Weights of a small GPT-style language model, trained from scratch on English Wikipedia.
Size: width 256, MLP 1024 tanh GELU, vocabulary 3675.
MLP neurons of a small language model. Each row is named by its layer, matrix (down: output weights) and neuron, and shows model dimensions 0-127. Each number is 128 + 32 x the weight over its row's rms, rounded and kept within 0 to 255.
A block is one neuron, or neurons of one layer that tend to fire together. After each block is what it responds to, as a language model described it from the Wikipedia text at the highest values.

L5.down629 [131  48  78 154 136 145  72 154 133 143 128 146 124 146 127  95 139 108  92 164 150 144 220 146  98 173 117 115 142 189 122  88 142 120 124 153 142  66  75 171 157 130 107 146  90 145 116 127 158 128  71 142 147 134  20 176 128 125 107 129  98 111 127  99 129 135 135 130 113 122 123 191 172 159 114 113 170 102 153 175 168 147 172 134 160  80 112 153 139 139  87 135  90 118 139 174  88 156 139  77 180  97 129 137 119 146  50 129 144 105 120 135 124 104 162  91 155 139 117 118  96 138 158 117 101 118 113 168]
L5.down792 [133 106 202 128 120 158 162 172 118 132 168 118 127 156 125 152  42  94 107  97 161 112 115 199  95 172 178  78 138 148 137 113 132 165  68 131 141 204 107  89 116 109 128 145 166 113 110 129  85  32 168 166 159 119 108 181 111 172 101 107 113 144  86 137 136 199 108 148 182 131 173 162 148 186  79 118 125 106 115 170  95 118 154 138 127 123 106 148 159  99 117  90 126  71 149 134 175 127 125 210 130 142 101 128 115 147 102 157  98  74  90  71 135 116 137  59  94 183  39  98 105 134  87  39 170 160 183  85]
Responds to: Mostly a standalone digit 0 in sports tables, score lists and statistics, such as a 0 in apps/goals cells, 0–2 and Home runs: 0; also some hyphens and dashes.

L8.down199 [ 88 124 100 175  92 145 122 135 182 158 111 137 182  64 129 113 141 124  78 128 129  58 202 127 102 162  76 120 136  60 130 139 140 148  98 153 140  98 138 193 168 139  91 123 158  85 119 112 138  35 172 158 116 136 109 124 181 174 175 114 119 118 132  77 157 138  88 176 155  50  95 113 120 130 113 100 155 128  68 136 116  91 146 165 167 142 158 152 139 173 111  70 124 165 108 143 144 145 136 148 131 155 169 154 146 123 196 156 255  82 113  90 139  98 128 159  68  53 147  32 115 117 145  75 133 151 149 112]
L8.down341 [ 92  88 114 170 121  95 147 149 106 148  76 124 154 111 131 139 120 113 151 117 144 136 154 177 142 113 160 150 107  99 128  94 142 112 135 195 144  87 111 126 155 162 123 139 169 139 117 110  91  24 154 179 113 123 143 165 120  94 142  81 187 180  92 165 109 128 100 151 183 177  54 134 106 195 147  88 190 109 156 123 130 133  97 111 147  92 152 152 136 113 174 158 145 152 143 112 134 132 125 123  78 172 118 132 143  72 139 141 230 107 125  75 118 134 118 161  64 122 134  79 120  93 142 102  79 135 154  76]
L8.down891 [ 69 105 151 100  93 188 150 104 105 129 157 146 134 142 160 110 122 117 144  88 140 119 142 138 143  99  65 147 149 147 169 118 116 122 194  97 153 145 115  84 178 115 114 112 130  70 170 160 122  44 141 106 100 156  73 154 113 103 116 157 137 162 151 122 144 114 133  95 131 184 155 178 126 125 178  74 105 161  97 157 165 135 110 144 120 155 148 102 186 152 171 147 156 118 130 100  98  96 130 140 128 159 101 153  75 167 133 134  82 131  94 155 145 190 115 157  67 123 147 133  75 201 102 139 122  80 107 180]
L8.down995 [124  86 110  81 132 198 164 143  93 121  99  97 162 133 155 162 132 126 134 123 138 120 111 145 142 136 141 140 135 127 105  38 134 117 141 190 140 121 133 126  94 132 151 194  92 155  93 164 155 138 108 163 149 132  96 100 135 101 116  79 124 116  57  86 186 162 104 122 188 135 139 170 111 179 142  79 119 108 146 101  67 143 152  99 144 160 111  37 102 150 114 177 163 166 124  41 128  70 121 106 110 183  92  87 164  94 126 180 161  45 149 116 100 109 154 113 145 125 155  89  82 140 163  84 128 124 203 126]
Responds to: Digits and spaces inside sports stat tables and score lines (| 0 |, .000, L 3–4), plus mid-word b/B in names and words (Kolbotn, probably, Busch).

L7.down114 [120 125 118  92 168  99 108 127  85  80 137 111 170  52 107  96 136 142 148 123 145 138 125 130 136  98 123 102 160 128 108  57 117 124 127 135 107 198 122 126 244 131 102  83 151 145 195 150 113 112 134 142  82  89 151 153 104  56 149 139  95 148 149 110 115 127  92 149 161 138 160 177  95 141 209  67 151  83 132 132 162 111 122 134 142 145 127 113 142 128 185 160 120 160 129 117 118 119 105 106 140 143  96 154 197 112 148 173  32 114  98 140 100 144 165 126 163 112 137  98 211 172 139 123 128  77 122  89]
L7.down330 [ 70 131  99 148 109 113 188  99 114  70 160 128 115 145 147 118  97 106 113  99 142 148 118  78 159 102 135 115  76 175  85  93 199 153 110 159 117 165 128 102 105 136 132 165 175  98 120 138  73 109  93 137 116 117 123 169 176 150 127 122 123 147 133 110  82  88 145 168 149 149 123 114 149 112 178 157 114 117  82 157  73 177 154 106 123 172 175 111 118 160 112 134 155 111 120 124  95 120 172 161 122 128 105  92 145 125 147 123 102 117 140 101 136  75 138 116 116  91 117 130  64 153  89  87 135 183 204  84]
L7.down429 [168  82 156 117  77 170 138  90 141 131  82 145 108 115 168 204 126 131 160 105 171 122  98  72 146 156 109 146 121 117 175 179 132  98 123 150 102 151 118 118  76 152 159  95 150 102 135 166 188  13 104 110 144 144 125 117  64 111 114 112 168 183 130 202 141 139 166 107  86 138 177 166 135 139  92 174 172 140  69  87 108  99  81 169 124 130 118 124 107 132 190  82  88  98  96 115 193  50 124 124 150 126 172 145 150 127 151 126  45 160 124 138 121 126 175 136 105  52 129 103 154 127 112 153 109 178  77 176]
L7.down525 [135 121  93 138 109 207  83 166 153  79 151  80 115 157 111 112 140 128  99 112 123 139 154 105 149  89 133 119  46 130 135 141 135 157  57 148 126 189  79 141  86  61 169 130  99 128 115 121  73 117 174 119 107 123  78 115 110 181 109 122 126 130 104 143  90  86 128 139 105 165 145  55 128 145  99 109 181 128 109 155 132 138 116  89 138 136 128 122 187 100 103 193 108 107 142 108 135 151 101 138  60  99  87 134 139  74 107 174 143 144 200 111 159 104 145 118 140 119 136 167 123 132 167 120 114 206 210  83]
L7.down530 [ 89 123 116 113 116 128 106 140 137 109 122 160 170  99  77 155 155 146 130 135  62 147 161  98 177 135 149 150 133 104 161 117 166 160 172 179 175 175 151 164 150  99  76 173 180 155 176 187 135  22 125 167 171 100 132 120 137 119 152 180 144  97 134 107 101 114 140 130 133  79 197  91 115 132 160 106 127 105 142 145 131 154 135  60  81  82 133 123 182 163 141 118 117 104  88  69  77 136 145 140 116  79 106 152 126 161 111 131 101 109 128 112 113 127 173  98 132 161 166 122 166 185 106 118  61 108 132 173]
L7.down585 [106 143 133 157 148 136 135 123 121 147 114 107  86 113 157 103 120 112 196 149 121  99 162 161 146 128 118 103 123 140 138 102 163 127 133 182 109 113  91 101 138 162 155 145 107 107 142 104 121  26  98 120 167 176 199 132 134 123 137 194 110  95 111 111 123 108  99 142 127 140 160 118 115  53 143 117 125 102 129 124 128 155 141 108 105 128 163 147 110 137 141 163 128 192 131 149 135 109 156 239 119 125 142 115 136 184 135 133 134 102 117 125 124 143 175  80 190 172  88 157 120 125 115 125 126 131 106 137]
L7.down971 [164 145 126 127 154 151 209 113 172 112 110 141 123 115 117 100 140 119 160 163 137 100 138 100 123 152 141  73  92  96 173 120 124 138 110 115 177 208 169 140 156  82  98 126 125  89 109 135  88  68 127 163 177 146 133 158 191 112  64 139  94 141 170 170 127 103 134 127 122 175 161 108 120 103 170 143 143 116 152 194  99 160 150 164 114 138 173 197 137 103 177 127 136 109 110 124  93 194 144 178 131 117 172 125 164 124 167  96 211 105 122 129 144  90 149 125  57 157 132  69 182 116 151 101 129 107 147 113]
L7.down1013 [106 175 114  75 147  92 134 110 157 179  77 163  63  77 151  89 104 115 119 122  81 144 158 157 161 161 133 145 167 150  71 118 166 141 145 152 161 122 128 143 150 111 142 139 152 141 142 119  65   0 166 163 143 135 179 179  75 159 126 128 101 100 138 121 129 103 148 139 106  95 146 170 120  91 114 111 108 119  99 113 153 129 130  75 104 109 149 125 125 161 148  85 111 100 171  99 137  84 150 193 191 164 116 124 180 164 151 140 135 143 129 152 107 125 119 196  92 160 138 142  96 133 149 113  89 132 111  78]
Responds to: Fires on small numeric cells (mostly 0 or 1) in sports and statistics tables, and on ordinal "first", as in the first round or first half.

L7.down196 [126  99 171 135 126 126 128  76 149 119 145 114 150 158  94 113 103 134 147 110 105 155 114  79 179 109 129 194  81 165 125 118  89 121 151 145 130 117 110 166 144 104 155 136  65 144 161 124 108 128 110  67 102 147  87 159 163 104  74 142 189 107 128  47 108  76 129  93  95 154 108 134 107 136 123 159 168 110 173 120 115 114 126  92  90 210  56  86  82 121 114 185 135 196 140 154  44 139 108 115 100 190  85 117  47 146 103 172 131 207 134 114 190 177 146 163 168 133 123 166 155 190 147 168  91 167 164 160]
L7.down220 [193 104 148 170 152 165 100 124 152 110 121  94 161 136 165 111 136 138 169 110 141 152  88 107 125 175 165 144 130 134 177 159  91 128 129 125 101 118 150  63  94  89  47  78 120 131 148 122 120  84  93 145  95 189 106 129  99  99 190 110 100 139 153 181 107 142 133  81 109  87 120 177 121  82 108 145 105 126 120 171 107 168  75 160 150 168 150 147 126  70 108 109 152 109 121 112 142 119 109 176 160 124 150 158 111 203 112 100 187 166  92 105 177 139 126 136 150 136 108  97 139 119 123 100 126 119 128 169]
L7.down601 [ 97 112 117 111 172 179 112  97 141  49 178 135  59 135 122  98 156 138 185  53 103 143 151 111 114 129 164 153 123 162 106  92 105 197  69 155 118 136 132 154 130 124 133 138 110  94 139 125  71  77 160 164 110 121  60  80 139 121 138 196 149 109  80  57 112  29 124 136 158 148 100 139 106 120 114 121 118 161 159 108 120 146 131 152 148 172  97 151 136 108 157 171 120 210 123 119 122 190 145 165  93 134 100  87 161 127 119 174 187 193 153 119 182 126 160 124 113 159  58 140 145 115 128 109 161 192 204 133]
L7.down707 [ 97  89  89 114 127  86 113 197 131 144 125 148 129  36  85 139 140 134 161 126 129 164 142 169  87 122 104 113 118 156 110  62 126 130 166 159 196 125  75 129 134 119 116  89  95 146 107  73 141 109 164 159  31  99 121 184  97 132 116 167 106 112 115  92 127 107 139 155 126  94 119 145 163 121 111 127 179 143 134 159 149 125 186 134 150 110 172  94 126 165 144 224 128 153 135 107 142 134 166 119 104 136 111 135 115 121 169 135  68  50 149 101 153 204 165 150 202  77 128 105 141 116 162 104  98 154 115 165]
L7.down767 [165  85 175 145 156 193 151 128  81 108 152 143  57  89 128 118 186 114 144 142 126 171  85 124 160 162 115  95 130 112 123 128  81 143  40 127 127 112  88  58 174 162 112 111 156 129 127 118 140  71 119 148 138  99  99 114 128 112 188 111 118 131  99 186 150 217 180  92 147 174 153 119 168 100 176 115  90 152 164 131  94 163 129 144 133 102  74 133  92 105 132  87  82 111 136 130 172 171  89  89 115 134 101 129  59 142 172 129 177 135 141 173 190 144 134 100 136 101 153 110 149 165 148 122 102 114 133 108]
L7.down770 [150 105 126  71 143 102 111 152 130  95 147 131 130 208 130 149 108  79 151 104 137 133 116  92 125 203 167 149 104 105 127 162  83  94 140 138  74 115 163 180 101 132 107  99 103 146 140 156 142   0 106 122 112  94  99 141  88 156 138 125 129 163  59 112 102 124 149 121 120 135 161 173 189 169 140 152 114 161 126 163  98 123 102 145 164 157 110 134 180 144 159  89 106 114  81 147 108  74 200 159 128 144 140 150 118 111 126 152  91 163 137  77 149 177 159 145 117 103 131 152  92 122 113 163  95 133 112 155]
L7.down913 [141 125 144 106 152 148 115 106 168  99 115  87  90 141  74 154 112 130  93 130 117 137 128 114  94 133 136 135 148  82 137 116  85  93  87 132 137 143 108 164 148  81  89  75  98 113  75 174  84 174 142 216  69  93 158 111 191 124 181 145 178 109  79 141 134  95 166 161 157 193 107  88 162 115 127  77 124 137 154 135  88 179 113  98 121 187 108 130  99 134 100 120 105 153 131 116 111 137  77  72 149 105 146 110 212 150 178 146 113 132 205  86 139 137 161 137 164 109  49  55 117 104 108  83 196 108  98 132]
L7.down918 [ 89 153 119  98 121 134  95 149 115 107 139 138 133 188 186 151 150 165 109 140 140 107 163 121  80  83 162 101 122 164 151 100  97 176  38 134 112 143 145 141 111 167 168 130 126 146 127 138 202  59 166 158 137 120 119 123 154 121 107 104 136 144 151  73 136   6 137 112 134 104 204  95 146 116  90 134  67 140  76 159 141 123 115 185 140 164 139 150  69 176  69 102 115 141  97 123 143 172 100 165 104  91  97 126 181 107 111 171 163 144 128 161 142 123 107 134 120  93  89 128  85 119  95  91 154 157 198 140]
Responds to: Double line breaks that close an infobox list, table row or paragraph, just before a new heading, title or section, e.g. Status: Retired, Language: Swedish.

L8.down425 [179  94 181 146 139 163 102 144 178  74 159 133  84 148 137 144 148 126 123 106 134 155 130 140  95 133 156  82 128 107 133 132 133 147 116  89 144 147 159  89 133 121 132 159  88 166 132 143 121  87 118 130 125 113 139 144  34  96 120 135  89 134 181  83 172 103 140  95 112 179 168 152 159  64 153  86 118 111  66  99 117 158 157 121 142 111 129 194  99 143 122 120  82 142  95 124  88 156 107 161 120 173  43 179 134 161  76 150 169 128 147 134 136  84 179 127 118 130 125  82 172  98 102 124 111 125 116 165]
L8.down841 [133 151 122  94 146 156 143 135 131 129 110  59 136 103 157 162 116 148  77 163 149 104 181 139 129 192 133 131 148 123 185  83 125  90 131 135 144  45 142 160 142 155 158  47 102 121 149 123 110  47 141 104 135 144 114 142 136 108 113 120 123 171  76 127 112  93  98 133 132  87 133 180  89 139 153  95 114  93 173 106 160 116 118 127  89 134 163 115 132 135 182  90 153 104 131 166 151 103 162 144 136  94 152 110 126 129 120 131 129 210 123 135  89 143  82  83  97 156 118 159  95 164 118 116 163  98 157 171]
L8.down885 [109 140 133  62  89 117  90 153 133 138 189  80 193  79 124 141 140 120 167 204 192 107 170 125 111  66  86 159 117 119 128  61 151 144 119 131  89 100 117 158 143 138 174 119  75 166 167 127 103 114  88 124 172 136 104 125  94 129 104 157  93 113  98  73 135 184  70 167 144  78 115 181 129 156 162 142 125 164 126 172 121 101 154 121  51  93 164  49 133 178 122 123 129 139 142 161 174 165 142 117 121 112  88  90 153 176 171  85 115 100 126  68  97 196  60 112 132  90 127 117 117 140 140 105 157 161 152 135]
L8.down904 [141  88 119 142 118 122 116 104 129 138 158 181  85 137 110  98 109 152 109 115 158  89  86  98 143 136 137 130  91  82 171 149 180 114  65 165 168  99  81  83 195  49 165 194 122 128 122  73 113 131  66 150 157 112 106 158 122 138 167 177 158 160 186 117  81  69  75  85 128 153 146 121  99 110  90 120 129 110 145 154 128 131 132 109  98 123 102 118 138  98 161 127 128 120  98 133 179 144 126 119  80 136 187 130 189 114 151 185  80 126 143 112 105 105 120 121 129 154 140 110 146 136 154 134 130  98  97 112]
Responds to: Fragments inside foreign proper names, often at or beside accented letters (Hern-á-ndez, Bucure-ș-ti, Örgryte), and sentence-initial In, On, or until.

L7.down60 [126  94 128 147 138 131  68 115 137 138 170 138 119 162 136 130 147 126 155 173 136 160 160 175 106 153  83  87 155 149  96 127 128 145 119 102 149 142  84 111 188  91  95 117  93  78 169 103 106 155 177 170  96  90 119 219 149  90 203 105 129 136  84 130 181 169 150 127 145 168 153  99 144  94 151 157 193 127 164 128 150 178 171 128  64 156 100 137 131 112 113 158  70 147 126 109 136 117  86 131 102  77 137 170 105 119 105 129  61 110 124  45 165 137 188 114 181 148  94 129 178 114 146 130  73 126 127 165]
L7.down125 [150 144 124 148 107 108 149 129 127 122 118 147 133 160 188 122 125  85 133 154  69 130  85 174 134 165  58 151  74 152 161 101 134 107 122 109  95 171 111  77 116 144 159 118  73 123 148 133  88 102 153 115 135 190  90 157 148 162 129 144  93 115 202 149 144 139 120 115 137 203 144 129 182 116 102 178 122 112 162 182 110 147 145 146  34 145 111 137  98 123 146 140  59 114 106 105 187  45 100 144  94 149  46 169 134  99 123 166 141 130 119 119 198 115  86  94 132 125  65 170 184 120 164  88  82 166 133  92]
L7.down244 [ 68 127 148 196 145 143 142 192 109 121 166 127 133 154  61 141 148 114 137 153 122 118 186 115 167 123 121 130  85 118 154  95 129  98 174  75 152  96 130 141 150 117 105 184  89  98 131 108 109 118 144 106 123 112 168 190 128 173 162 194 157 111 145 110 121 109  81 130 123 159 186 131 163 141  94 119 176 106 175 141 128 135 176 124 103 151 126  89 132 115  82 164 104 137 162 153 101 157  87 113 129 101 157 127  75 157 119  81 162 141 177  85 106 191  83 106 142  71 203 157 114 133 154 144  77 174 116 169]
L7.down316 [ 63 156 145 150 168 115 167 101 155 120  78 105 110 109 129  34 103 145 137 155 174 152 103 127 110 101 112 154 133 179 141 107 201 146  94 142 174 197 193  91 128 104 147 161 120 102 106 127 177 106 140 135 136 129 184 104  83  98  72 111 116 163 136 191  96 190  89 120 135  99 147 112  92 176  93 160  98 132 180 108  97 149  66 126 153 146 103 155 112 120 139 140  83 119 157 138 118  76 100  96  48 171 119  86 157 146 120 139  87 171  99 165 114  93  93 136  70 130 127 223 143 171  69 141 110 170 137 121]
L7.down375 [117 155 102  67  97 135 151 133  91  89 141 121 160 138 108 148 141 129 101 145 157 168 107 146  65 118 165 102 123 135 154 150 164 130  87 155 126 134 186 116 178 126 117 145 156 160 109  72 107 122 224 125 124 140 125 132 124 152  89 151  88  80  62  76 178 133 100 146 180 149 103 110 138 106  43  58 178 118 129 146 166  87 138 156 109 162 150 144 135 171 102 117 114 200 145 108 127 122 159  92 109 124 133 134 104  96 179 134 113 146 165  62  92 112 149 129  74 141 120  68 140 178 171  78 127 113 158 116]
L7.down464 [100 160 114 159 127 121 111 167 156 126 132 167 104 141 107 141 151 100 117  80 154 121 150 191 160 130  84  92 107 116 147  85 173 139 207 118 121 150 193 131 135  82 102 119  84 160 142 111  80 115 156  87 156  86 124 188 138 135  57 118  85  89  60 119 162 138 139 107 128 140 161  92 110 121 103  68 118  55 122 164 145 111 130 130 133 165 100 116 108  95 128 103 151  90 147 121 157 159  62 151 137  86 142  96  93 117 120 191 126  86 139 131  87 134 114  74 147 179 114 132 139 159 121 195 160 127 140  96]
L7.down776 [ 72 206 126 112 176 163  91 120 156 106 150 114 152 147 145 138 120 150  97 156 146 102 113 112 129  54 154 112 148 161 116  66 189 143 114 131  80 142 107 113 178  92 126 112 127 133 163 165 151 112  86 127 138 138  57  92 142 137 106 123 114 108 142 112 132 192  61 155 184 147 162 121 145 169 142  97 155 140 110 138 131 146 136 116 113  95 153 132 109 141 155  75  94 178 175 154 135 179 109 158 112  94 139 114  94 138 115 110 167 109 112 164 150 113 171  91 121 136  70 117 122 141 164 135 168  81 150  83]
L7.down973 [162 161 100 174 161  93 108 125 163 152 125 132 166 114 154 143 168 149 129 152 160 189 101 118 149  59 116 125 180 132  91 110 138 114  79 118 125 150  94 133 138 172 140 141 113  76  58 107 149 132 104  88 150 123 105 135 107 136 118 130 144 169  49 175 166 150  59 130 151 208 175  82 157 125 110 124 158 142  96 134 145 118  89 123  93 137 140 123 152 161 111 113 110 136 134 182  99 144 137 147 109  76  97 114 149 109 120 182 113 163 108 108 158 105  97 127  86 154 116 222  45 108 114 133 115 144 178 106]
Responds to: The word "in" or "In" opening a phrase after a comma or period, often before a date ("However, in May 2018"), plus word-initial "in-" pieces (initially, inside).